{"n_head": 6, "activation": "gelu", "rope_fraction": 0.25, "bias": "all", "init_std_o": 0.0046, "init_out_by_depth": true, "optimizer": "muon_variant", "grad_clip": 1.0, "final_lr_fraction": 0.0, "batch_tokens": [8192, 16384, 24576], "doc_mask": true, "train_tokens": 228300000, "steps": 15143}
MLP neurons of a small language model. Each row is named by its layer, matrix (up: input weights; down: output weights) and neuron, and shows model dimensions 0-63. Each number is 128 + 24 x the weight over its row's rms, rounded and kept within 0 to 255.
After each neuron's rows, "fires after" lists the tokens most often just before its 100 highest values on Wikipedia text that the model never trained on; "fires before" lists the tokens most often just after its 100 highest values on Wikipedia text that the model never trained on.

L8.up414 [118 124 101  99 154 188 127 126 129 154 111 118 122 138 126 151 133 131 143 123 114 147 141 146 173 127 144 144 125 111 160 157 142 160 134 124 127 129 139 114 102 141 102 117 129 127 121 140 158 115 159 138 113 116 143 122 101  85 176  89 165 124 152 144]
L8.down414 [138 134 169 111 100 108 140 164 143 150 167 168  75  94 144 104 141 103 177 125  90 146 121 125 148 163  91  85  96 123 146 106 104 125 101 147 101 159 133 129 173 131 126  90 140 140 146 122 148 154 159 117 123 117 135 132 130 157 109  99 130 121 108 173]
fires after: "-", "|", "n"
fires before: "-", "\n", "t", " "

L6.up19 [157 109 116 126 136 149  80 155 118  61  88 129 120 109 184 140 116 140 144 102 150 131  90 122 129  77 111 118 142 130 130 149 151 147 114 132 143 135 151 125 132 128 135 116 111 129 130 120 123 115  99 134 101 119 130 136 110 132 122 110 107 110 158 162]
L6.down19 [166 119 100 135 130 147 140 112 140 148 158 138 174 149  71 121 106 118  91 152 118 127 111 100  94 152 113 136 107 133 120 119 102 124 113 115 126 147 115 129 146 147 134 127 118 151 131 140  97  95 140 128 128 110 114 171 117  74  59 135 120 143 118 114]
fires after: "i", "o"
fires before: "e", "i", "m", "t"

L2.up228 [149 138 109 111 174 132 121 129 169  84 157 108  77 126 153  93 170 118 124 157 146 137 164 170 153 127 108 127 122 113 152 134 131 165 166 111  92 138 124 109 114 110 116 142 134 117 152 110 160 137 122 152 133 130 123 128 110 167 133 127 143  96 142  86]
L2.down228 [139 171 115 117 156 130 126 135 142  80 153  99  91 156 131  98 153 115 145 153 168 121 106 195 157 148 114 106 112 143 136  72 162 139 152 124 125 127  94 142 139 135 122 123 135 120 167 115 130 166 131 109 117 129 149 168 112 129 140 157  87 112  82  85]
fires after: "1", "2"
fires before: "9", "1", "8", "2", "7"

L8.up18 [148 133 153 120 116 195 135 109 154 125 110 123 117 121 110 135 174 158 133 132 136 132 165 176 140 108 148 140 144 137  99 174 138  93 139 164  86 133 115 169 130 117 131  97 124 118 104 106 112 137 116  93 174 116 118 158 167 125 133 139 133  88 127 141]
L8.down18 [156 108 117 145 151 168 134  96 147 140 119 172  96 129 144 128 138 176 146 138 126  77 129 105 129 143 138  98 163 111 189  78 129 150 130 190  76 152 112 128 170 144 125 146 123 103 128 143 120 149 150 110 143 125 129 139 125 136  48 105 141 169 132 140]
fires after: "r", "a", "v", "s"
fires before: "n", "g", "s", "t", "a", "l"

L2.up110 [155 136 147 171 109 146 140 102 135 146 158  88  99 131 141  86 102 103 137 180 101 126 149 141 176 125 137 127 144  99 124 105 131 140 131 117  58 159 111  93 137 104 154 103 140 146 132 132 125 143 162 135  99 128 131 127 140 143 108 103 107 129 124 124]
L2.down110 [101 116 126  85 132 122 130 187 130 126 126 102 131 105 104 157 100 132 135 132 156 133 161 152  97 110 128 129  89 136 116 182  98 139 146 161 164  76 111 119 158 169  65 146 128 114 139 152 139 159 126 141 102  90 143 129 121 123 132 138 141 107 131 124]
fires after: "\n", "a", "e", " ", ")"
fires before: "=", "-", "u", "i", "a"

L3.up348 [126 142 120 101  82 152 136 123 124 115 153 127 105 109 113 144 111 120 104 193 103  80  91  89 100  86 121  99 137 148 169 121 145 163 141 132 145 193 144 131 130 105 123 146 127 153 122 140 129  94 159  84 134 102 120  99 102 145  99 119 110 134 103 142]
L3.down348 [101  76 130 107 123 137 136 145 117 159 112 112 127 130 127 104 152 107 110 132 142 169 106 148 146 115 114  49 138 127 175 134 107 169 119 137 108 112 123 107 187 130 197 135 164  98 123 106 128  94 144 141 129 125 124 103 127 131 158 141 133 119 131 144]
fires after: "1", "2", "9", "6", "0"
fires before: " ", ",", ")", "–", ":", "."

L3.up508 [111 137 147 155 109  96 141 116 147 168 139 152 138 151 125  91 119 112 109 126 145  97 107 156  98  84 111  91 102  92 138 104 138 140 172 145 176 162 137 106 176 125  79 133 111 138 153 158 113 135 151 124 133 107 133 118 142 129 133 101  92 106 126 161]
L3.down508 [ 98 146 185 110 106 110 127 150 140 150  68 163 121 136 132 178  78 108 156 127 117 119 131 109 170 127 127 133 110 152 174 128 106 169 125 136  94  86 136 131 158 118 174  86 114 149 126 108 118 116 128 169 151 115 153 115 109 109 138 118 140 108 122 119]
fires after: "0", "8", "7", "9", "2", "5"
fires before: " ", ")", "–", ",", "\n", "."

L2.up6 [180 141 153 118 147 127 138  50 124 113 130 124  96 134 102 153 130 115 111 112 122 130 138  91 122 122 118 132 148 139 137 149 157 113 113 117  91 128 114  83 146 148 168 125 160 154 112  99 147 110 135  85  97  95  74  82  57 156 136 140 131 149 180 125]
L2.down6 [113 109 169 124 149 160 147 122 128 107 151 133 141 164 125 109 114 131 149  95 140  97 112 147 118 107 112 132  95 170 127 119 109  78 102 103  82 156 115 116 112  93 154 132 140 142 111 141 112 131 121  80  86 106 133 122 129 149 101 126 131 129 123 136]
fires after: "\n"
fires before: "=", "|", "T", "I", "W"

L6.up742 [129 140 172  81 134 106 136 115 141 147 136 134 127 136 104 120 131 160 133 122 121 141 164 109 155 115 152 124 126 114 126 131 103 111 113 141 145 128  48 123 114 132 118 131 112 143  47 135 131  85 119 112 175 122 163 123 134  98  93 135 156 148 139 117]
L6.down742 [142 116 122 180 115 112 155 100 134  98 123 117 113 108 151 175  90 121 100 151 114 136 159 130 116 108 110 134 118 158 126 151 105 140 180 134  48 146 147 133 113  97 119 150 157 159 152 107 151 115 130 137 111 108 113 130 128 178  97 155 118  91 131 138]
fires after: "i", "r"
fires before: "g", "a", "c", "e"

L2.up413 [145 156 112 111 122 147  85 139 127 133 162 133 130 123 138 110 137 106 103 146 117 108 125 105  99 102  98 165 110 114 123 107 120 123 211 138 102 121 126 145 118 160 158 103 103 156 167 136 187 126 129 162 151 149 134  71 144 167 147  60 164 127 130  91]
L2.down413 [119 172 161 125 116 160 106 109 118 128 209  95 169 107 121 140 136 148 126 123 112 137 149  96  79 147 138 123 132  73  95 136  88 153 160 136 116  97 142 131 121 172  90  95 151 126 165 116 123 128  85 179 114 136 126 118 102 129  99 106 154  96 128 146]
fires after: "U", "u", "%"
fires before: "i", "d", "c"

L3.up143 [130 106 149 148 135 145 120 154 103 190 170 136 115 121 136 161 155 108 140 175 133 125 154 104 124 148 100 116 110 162  85 109 112 136 126 123 141 106 103 126 126 172 138  96 100 126 167 143 108 150 103 103  91 119 150 135 132 148 131 120 130 125 150  86]
L3.down143 [105 152 119 159 141 138  99 153 101 141 120 173  89 120 114 154  94 110 125 133  96 115 117 136 144  98 141  75 152 175 101 147 102 163  90  85 118 100 149 173 139 160 143 109 140 108 115 177 124 143 164 135 113 122 143 151 122 129 130 125 158 110 117 128]
fires after: "-", "|"
fires before: "|", "-"

L6.up754 [100 146 127 117 122 126 148 122 142 127 107 125 103 163 142 114 150 104 132 105  94 137  74 138 108 103 109  81 135 104 136 140 140 153  95 154 167 135 141 164 148 146 106 130 124 139 127 110 107 108 142 134 145 108 116  53 140 128 175  95 120 144  83 167]
L6.down754 [172 132 112 123 143 124 137 117 144 168  91 144 124 120  83 131 127 140 130 153 110  94 153 170 128 124 117  87 159  89 164 145 136 110 133  89  79 131 125 170 142 148 126 110 169 108  98  97 162 125 172 123 103 147 139 149 123 147 105 155 128 131 154 144]
fires after: "p", "P", "a"
fires before: "a", "u", "e"

L2.up664 [120 114 149 123 171 132 159 138 144 140 117 100 146 116 120 114  82 167 130  89 126 127 155 130 124 119 127  88 128 130 118 124 151 128 102 123  98 113 140 121 131 113 144 102  86 160 153 122 172  88 128  93 129 124 118  95 105 134 152 140 170 104 127 147]
L2.down664 [117 100 161 143 145 127 119 154 153 124 127 103 121 121  84 174 177 132 141  93 112 148 159 146 115 142  85 128  93 117 140 129 141 134 116 137  80 155 139 106 150 121 182 142 152 135 162 126 168  73 119 136 146 148 137  87 141 134 172 139 154 151 152  94]
fires after: "=", "\n"
fires before: "\n", "T", "A", "C", "I", "-"

L2.up402 [153 172 152 110 127 116 155 141 141 162  96 148 120  82  95 153 172  87 109 140 139 104 129 107 128 109  74  99 100 133 129  86 161 111 159 146  91 129 166  67 146 129 129 108 108 126 113 145 147 145 160  95 127  93 117 111 120 136  87 123 141 142 155 119]
L2.down402 [162 164 147  96 122  90 151 129 141 119 120 112 131 108 149 158 116  98  90 147 117 108 116 139 104 115  67 145 124 104 122 123 121 121 152 142 107 124 118 122 126 131 121 112 194 106 142 102 120 127  95 105 159 133  99 137 104 109 143  79 137 102 142 161]
fires after: "U", " ", "s", ",", "{"
fires before: "i", " ", "m", "o"

L2.up251 [132 121 123 152 115 142 137  58 131 153 114  85 135 130 117 123 105  98  97 140  99  90 168 148 171 122 123 127  96 128 138 102 138 120 117 125 135 110 117 145 135 115 133 119 152 105 122 130 128  81 123  94 116  98 104 135 134 152 155 108 135 146 172  67]
L2.down251 [107 116 154 131 127 134  99  77 126 144 134  70 115 127 101 122 122 113 115 150 104 100 163 137 147 135 126  87 124 102 119 110 119 141 150 124 118 147 108 115 107 123 129 120 122 145 118 118 120  86 149  99 125 125  72 124 136 139 149 109  77 103 166 100]
fires after: "\n"
fires before: "=", "|", "T", "S"

L3.up592 [144  97  64 114 118 134 154 156 111 126 153 109  75 123 110 149 113 133 106 129 149 147 138 162 143 141 155 146 142  97 132 173 140 108 149 142 107  89 147 115 134 148 149  86 149  84 132 118 118 130 194 138 133 116 118 127 103 120 176  88 130  76 138 158]
L3.down592 [122 113 160 134 134  96 148 113 131 101 149 154 153 116 100 106 151 109 139 143 151 113  84 132 109 114  74  88 132 147 100  86 108 159 140 138 171 115 126 135  69 108 124 116 161 127 164 143 160 121 102 117 135 147 142 151 145 134  76 126 134 181 128 138]
fires after: "\n", "v", "i", "u"
fires before: " ", "r"

L2.up284 [128 155 157 100 137 183 150 127 122 125 128 115 145 112 127 167 129  96  76  99 156 129 111 118 129 125 170 124 113 144 129 161  87  88 123  82 123 161 126 115  98 117 110 154 133  89 135 100 124 110 131 123 137 148 146 113 160 113 130 104 144 196  69 123]
L2.down284 [139 121  93 136 110 100 131 128 122 145 114 138 118 124 127  76 114 176 167 137 102 124 107 145 138 152  60 146 140 133 126 112 147 155 155 178 132  75 131 137 159 125 132 104 151 170 119 133 144 149 165 136 134 110  99 128  87 154 113 135 121  92 156 108]
fires after: "2", "1", "(", "\n"
fires before: "0", "2", "1", ")", "9", "5"

L3.up765 [147 110  95 112 143 143 175 126 130 134 122 124  90 176 125 152 150 102 142 143 136 115 136 123 146 123 145 108  93 123 127 123 134 179 115 100 157 128 114 121 112 133 106 134 185 124 122 134 161 161 131 152 139 150 114  65 152 121 117 117 144 116 151 123]
L3.down765 [119 113 123 133 113 107 153 111 166 146 143 127 108 150 153 123 202 127 120 115 144 125 142  99 197 134 133 136  97 161 142 108 121 140 118 115 142  95 118 150 127 132 165  86 150 137 118 159 126 177 178  91 158 142  95 136 139 112 134 109 123 175 142 113]
fires after: "f", "v", "r", "d"
fires before: "r", "m", "d", " ", "n", "\n"

L8.up201 [107 133 153 122 134 167 111 138 164  98 175 102 125 116 111 158 105 145 157 118 113 153 162 152 154 117 111 145  91 147 152 179 171 113 124 130 141 119 126  53 180 143 112  95 146 108 123 137 107 110 146 147  91  99 116 140  91 152 108 113 145 114 131 133]
L8.down201 [129 133 124 151 121 130 120 109  88 116 144 116  96 130 135 105 110 150 102 180 133 102 170 112 124 145 105 177 131 107  98 148 141 141 121 149 106 141 138 143 141 109 130 117 108 115 161 160 114 134 145 138 131 146 172  88  41 131 128 112 139 165 119 118]
fires after: "r", "=", "R", "i", "t", "f"
fires before: "\n", "l", "c", "s", "m"

L3.up509 [141 150 144 115  96 116 166 139 180 149 122 115  98 140 165 161 133  98  94 156 112  87 161 164 135 124 155 110 170  83 147 117 107 140 103 118 134 134 125 158 165 120 101 104  95 116 100 160 110  99 107 160  70 137 150  99 128 111 131  86 136 132  95 140]
L3.down509 [121 146 144 135 126 167 141 154 128 159  90 123 109  94 105 116 147 114 114 126  61 124 191 136 128  97 108 155 120 110 176 147 122 136 147 129 166 155 125 128 142 121 133 101 128  62  95 164 126 130 128 139 106 168 127 141 121 131 141 157 148 146 119 133]
fires after: "-", "y", "n", "W"
fires before: "-", "a", "\n", "r", "o"

L2.up44 [140 130  89 181 146 130 103 119 110  93 182 141 176 125 103 119 123 100 154  95 127 167 123 144 130 107 147 142 105 134 108 152 127 112 122 118  99 167 118 144 134 155  95 119 146 151 155 163 161 138 149 154 141 140  97 116 131 162 109 128 124 135 143 121]
L2.down44 [144 138 124  78 121 141 147 136 149 141 109 141 121 108 171 128 140 167 107 180 146  86 155 119 129 164  96 109 173  96 126 133 107 134 122 122 143  74 145 115 108 112 143 133  98  95  93 102 122 127  83  75 116 137 148 122 126 116 117 122 144 123 122 135]
fires after: "t", "r", "="
fires before: "r", "\n", "c", "e", "d"

L2.up438 [145 137 143 134 131 140 143 151 184 123 105 112 176 139 132 109 127 155  98 117 150 140 162 151 119 144 142 124 166  79 196  93 123  97 114 164 106 139 144 136 146 163 142  71 122 118 149 128 157 108 132  92 142 172 128 159 126 149 126 124 122 117 125 151]
L2.down438 [ 96 113 116 121 150  95 145 100 106 118 166 161  81 141 116 159 134  94 157 127 119 117  82 112 102 132 132 114  88 191  55 169 118 161 152 107 146 153 131 130 137 114  87 183 161 120 125 152 103 151 133 144 130  60 121  78 134 104 128 153 122 155 115 105]
fires after: "|", "a", "\n", " ", "2", "s"
fires before: "|", "=", " ", "2", "a"

L2.up653 [145 136 140 132 152 154 146 117 157 121 133  91 101  97 120 167 121 143 130 109 149 115 133 114 160 104 119 100 139 150  91 139 176 112 107 111  97 102 130 142 161 168 104 147 108  95  89 161 140 138 117 133 115 156 140 115 108 114  98 131 144 163 148 108]
L2.down653 [138 131 130 111 144 140 136 107 152 114 131 104 110 126 118 165 121 129 147 130 137  92 165 129 157 117  77  93 106 125 108 150 153 158 141 141 140 122 111 142 148 178 112 116 100  95  95 161  99 154 135 122 117 140 141 117  99 140  96 119  99 153 151 130]
fires after: "2", "o", "a", "b"
fires before: "0", "1", "k", "2", " ", "s"

L2.up70 [151 142 117 126 106 119 112 177 110 141 131 130 143 144 103 133 156 117 118 168 134 170 119  90 134 127 143 103 133 142 130 141 120 114 150  95 112 116 175 108 116 135 147  93 116  91 149 104 122 107 153  84  92 147 144 185 121 147 114  98  98 157 133 176]
L2.down70 [137 136 117 145 152 108 104 155 136 147 133 104 122 124 113 149 166 129 139 157 131 155 124  78  97 113 122 115 129 152  88 115 142 104 131 113 109 112 163 117 145 156 157  87 146  97 148 103 130 110 125  91 118 128 142 153 141 153 104 110 101 154 111 158]
fires after: "-", "S", "|", "O"
fires before: "-", "|", "1", "2"

L2.up544 [135 145 132 128 119 144 111 121 157 101  68 130  98 161 115 133 144 110 137 103 119  98 130 134 140 113 169 124 146 148 141 103 118 136 138 108 115 119  97 125 105 158 168 169 150  87 124 113 118  65 102 124 149 133 118 125 106 130 163 120 115 116 109  94]
L2.down544 [108 141 101 122 132 161 128  95 132 135  90  90 116 159 117 109  97 145 170 139 124  89 151 106 132 108 134 116 146 103 133 128  81 170 133 121 121 117 118 119  99 170 127 128 127 113 111 103 100 105 113 140 147 105 163 131 101 145 140 125 113  83 128 130]
fires after: "\n", " ", ")", "s"
fires before: "\n", "A", "S", "G", "B"

L2.up749 [162 109 143 144 156 129 164 151 138 120 113 127  99 151 120 122 132 136 153 116 126 135 147 163 136 131 169 111 112 134 138 111 163 112 126 111  85 136 128 140 137 169 156 115 176 107  98 157 157 114 157 132 139  95 101 146 129 113 160 135 123 143 146  62]
L2.down749 [155  96 121 123 133 111 151 139 130 144 141 157  92 135 163 129 157 160 156 132 121 154 114 133 152 130 114 134 100 150 140  86 155 109 109 143 139  97 126 150 159 136 168 104 146 121  85 155 154 128 135 141 149 119 152 169 152 105 112 147 124 133 113 132]
fires after: "."
fires before: "\n", "-"

L2.up219 [131 143 126  95 120 139 119 138 120  79 147 158 157 129 109 153 111 145 121 141 132 123 128 121 145 101 144 148  99  88 134 143  95  82  91  95  93 119 144 113 102 167 140 133 165 133 124 152 166 102 106 138 122 115  72 124 147 139 170 150 119 140 115  98]
L2.down219 [121 148 139 121 131 143 122 134 123 105 135 117 137 110 117 140  81 128 121 158 138 106 155 145 155  84 146 112  95 103 137 126 116 126 105 116 109 157 105 110  93 126 138 139 149 122 111 146 154 111  98 125 131 123  86 118 143 152 191 160  84 119 120 110]
fires after: "\n", "=", "\""
fires before: "=", "\n", " ", "|"

L2.up531 [107 158 101 129 155 144 110 101 135 117 151 140 176 159 137  88 106 102 127 135 129 146 128 151 153 121 160 167 139 118 142 113 100  80 158 104  98 170 169  97 137 162 173 132 150 121 190 128 170 138 114 118 121 119  98 159  80 141  88 124 118 123 131 109]
L2.down531 [150  77 180 132 133 125 145 126 136 103 136 117  96  78 107 171 158 128 134 106 106 151 129 135 121 129 107  55 122 138 116 168 143 160 124 155 155  85  96 161 110 102  77 109  94 147  82 109  63 117 136 121 141 160 151 132 160 101 117 140 144 136 118 147]
fires after: "|", "\n", "a", " ", "."
fires before: "=", "|", " ", "t", "a"

L8.up428 [117 143  92 112 131 129 117 203 150 122 113 144 158 154 139 142 152 172 132 122 103 159 108 142 121 161 143  99 171 118 119 101  99 112 126 149 126 106 104 148  98 140 122 112 165 118 127 114 108 151  91 105 136 112 119 122 137  80 137 120 145 130 115 179]
L8.down428 [128  81 146 124  83 150 110 129  93 125 144 112 150 153 158 136 114 121 123 103 144 147 156 128  85 129 124  99  94 128 161 155 108 139 139 118 114 160 134 128 131 133 152 153 117 158 129 127 122 118 125 129 114 168 133 115 113 148 132 107 127 149 141 160]
fires after: "s", "p", "y"
fires before: "a", "r", "u", "o"

L3.up532 [131 138  94 117 112 106  91 132 125 129 176 123 140  69 102 184  98 176 123 119 160 138 139 131  79  77 128 109 141 128 168 179 146 142 122 133 135 149 125 107 170 118 154 101 173 104 118 107 167 117 146 130  92 125 162 163 142 146 111 135 174  74 150 133]
L3.down532 [153 150 122 131 149 115 165 128 131 163 113 130 121 133 109 137 141 113 125 142 106 149 112 150  82 120 157 134 121 140  80 128 132  95  91  93 127 114  97  88 160 109 144 121 119 142 118 152 144 159 135 143 140 153 132 119 131 116 122  94 120 158 158 148]
fires after: "i"
fires before: "n"

L6.up560 [123 141 126 126 101  83 102 165 166 149 146 179 115 118 141 155  75 134  71 115 121 163 126 126 109  97 125 105 114 159 118 182 144 138 115 134 114 101 146 128 123 114 142  97 111 129 123 120 101  92 107 123  67 153 124 150 112 100  85  93 140 150 143 121]
L6.down560 [141 123  90 153 150 141 125 141 175 142 132 131 119 121  95 147 147 155 133 132 133 110 151 145 100 178 124 107 110 150 164 165 143 162  95 113 120 129 132 138 145 147 118 105  98 120 109 139 163 143 136 158 105 116 165 129 154 132 140 118 123  41 158 153]
fires after: "i", "u", "l", "a"
fires before: "n", "b", "g", "e", "a"

L2.up744 [178 123 129 124 147 100 174 133 168 126 149 150 118 115 136 131 139 119 180 120 134 152 114 135 140 112 132 135 125 100 143  97  90 145 116  86 123 134 149 133 139 167 150  53 146 171 108 110 161  87 178 139  97  74 140  96 138  98 138 113 161 104 145 102]
L2.down744 [174 159 116 111  98  92 113 148 131 125 164 143 105 101 107 122 197 116 131 105 147 180 147 118 162 145 120 142 119 110 162 102 104 153 140  83 139 130 152  95 177 134 114  89 133 118  97 133 183 117 165 138 110 119 150  94 136 123 155 151 147 106 106 141]
fires after: ".", "|", "\n"
fires before: "\n", "|", "-"

L2.up608 [141 127 141  99 128 115 105 114 173 143 116 122 102 115 131 161 114 126 144 102  74 112 165 124 159 147 104  90 170 132 100 126 129 110 154 146 153 139 103 116 105 105 135 121 123 132 127  65 137 182  98  89  76 124 112 140 109 133 134  80 127  63 146 131]
L2.down608 [126 126 110  82 154 141 114 108 166 112 123 153 105 148 133 132 114 127 159  77  80 152 151 155 138 152  97 159 154 150  99 106 114  91 127 122 128 150 133 106 112 116 142 109 138 125 152  97 146 186 109  82 105 102 111 142  89 164 170  90  99 109 111 118]
fires after: "c", "C"
fires before: "n", "m", "r", "u", "l", "o"

L2.up689 [134 125 119 132 133 121 129 124 107  65 141 122  77 156 144 137 139 121 133 116 105 141 107 110 118 169  94  93 124  95 152 112 163 119 125  74 117 103  90 113 127 137 109 142 133  95 182 118 144 127 143 127 142 178 125 148 137 161 165 112 136 137 161 151]
L2.down689 [120  93 124  98 139 132 136 126 142  79 121  91  96 112 149 110 172 108 170 116 113 139 106 115 110 173  99 149 114 123 123 122 116 100 102 114 109 100  99 125 121 139 144 138 134 115 156 151 171 164 139 127 106 102 124 132 136 115 120 152 127 132 140 132]
fires after: "2", "1", "g"
fires before: "1", "2", "0", "9", "e", "8"

L4.up746 [142  79 126 128 129 116 167 125 118 110 145  94  97 133 117 164 136 123  96 119 180 108 128  99 175 111 162 162 131 148 174 147 132 161  94  88 125 131 137 150 114 134 168 111 140 162 144 132  83 123 149 163 141 108 111 124 122 147 141  89 151 149 143 114]
L4.down746 [160  70  95 114 102 125 179 161  94 121 120 179 145  98 150 144 196 149 147  99 143 152 130 110 119 164 102 153 102 115 146 100 159 125 102 164 101 119 127 144 132 163 166 126 148 138 125 140 145 121 117 135 171 121 112 138 135  97  87 134 142 154  99 110]
fires after: "-", ".", "i", "=", "\"", "a"
fires before: "\n", "2", " ", "-", "1"

L2.up267 [ 92 118 132 151 165 106 102 123 122 110 138 139 108 133 115 120 193 121 104 160 147 111 107 128  99 116 146 135 151 121 116 132 143 130 139  99  76 128  71 124 184 152  85 107 118  93 144 112 115 145 127 100 135 161 126 128 161  90 139 135 142 126 174  86]
L2.down267 [ 85 114 154 147 142 138 111  99 113  76 111 124 124 138 116 155 130  99 154 127 121  86 147 142  97 126 115 152 180 102 113 152 110 104 145 141  65 151 101 128 176 167 141 114 122 164 144 127 116 115 130 113  97 137 123 156 113  85 105 155 147 141 160 104]
fires after: "1", "2", " ", "\n"
fires before: "2", "9", "1", "0", "7", "a"

L4.up362 [141 137  66 144 157 107 146 140 112 149 131 100 128  88 113 125 125 128 111 133 182  94  87 148 100 134 117 138 162 136 128 112  98 114 166 117 155 132  97 197 151 129  87 130 147 139 143 122 118 157  91  81 131 120 105 122 169 143 140 158 108 156 104 117]
L4.down362 [150 132  71 110 144  88 177 140 113 129 141 121 118 148 163 100 113 154 141 118 117  93 120 164 106 123 157 178 108 118 121 124 157 144 119 132 112 134  89 174 158 149 172 150 146 143 126  90 151 158 116  89 109 126 136 145 136 129 138 129 129 116  96 157]
fires after: "9", "1", " ", "–"
fires before: "9", "4", "0", "1", "8", " "

L6.up214 [118 162 151 114 112 116 105 175 110 117  71 119 139 148  93 127 129 146 130 133 106 184 141  86 128 106 118  87 114 157 123 134 156 115 164 153 128 162 133  85 165 138  94 106 124 169 146 151 145 146 139 189 106 125 109 114 130 136 165 127 159 125  77 121]
L6.down214 [133 104 132 120 172 114 131 108 121 161 170 177 191 119 161 123 162 114 127 151 128  90 183 112 112  79 139 132 143 146 127 106 149 120 155 104 115  82 130 103 102 131 105 114 125 114  91 151 118 135 172 130 166 169 139 100 149 138 111 106 137 126 147 100]
fires after: "i", "e", "u", "a"
fires before: "g", " ", "c", "t", "e"

L2.up311 [160 115 120 148 140 128 109  88 156 102 151  94  95 117 108 121 122 114 125 117 122 142 149 114 128 114 114 133 139 102 149 125  77 153 125 153 148 142  97 137 142 147 147 118 138 133 146 147 187 102 102  81 177 126 128 150 100 119 201 147  95 141 143 103]
L2.down311 [148 125 145 175 135 148 140 105  94 160 143 159 121 163 131 103 142 123 117 138 111 133 131 141 166 116 145 104 104 119 167 112 102 164 138 166 112  82  99 152 127 147 206 136 104  95 128 102 161  85  99 109 187 131 156 130 125 129 158 160 123 156 117  97]
fires after: "\n", ".", "T", "|", "e"
fires before: "\n", "-", ":", "|", " "

L8.up460 [135 133 132 133 120 156 125 114 164 121 181 100 120 116 175 134 166 131 152 126 166 153 135 114 152  76 137 147 129 145  81 132 100 138 110 156 170 126 105 127  96 162 113 140 148 102  98 114 130 116 127  99 108 117 148 128 122 139 148 133 141  91  82 152]
L8.down460 [ 87 164 148  98 124 150 151  97 131 129 120 126 106 108 115 144 140 121  93 137 137 107 133 100 165 134 109 145 183 136 151 178 122  98 157 107 117  92 127 109 121 128 127 125 143 147 130  80 115 130 130  82 143 104 113 124 113  99 134 150 140 204 154  98]
fires after: "n", "l", "r", "h", "L"
fires before: "t", "l", "e", "b"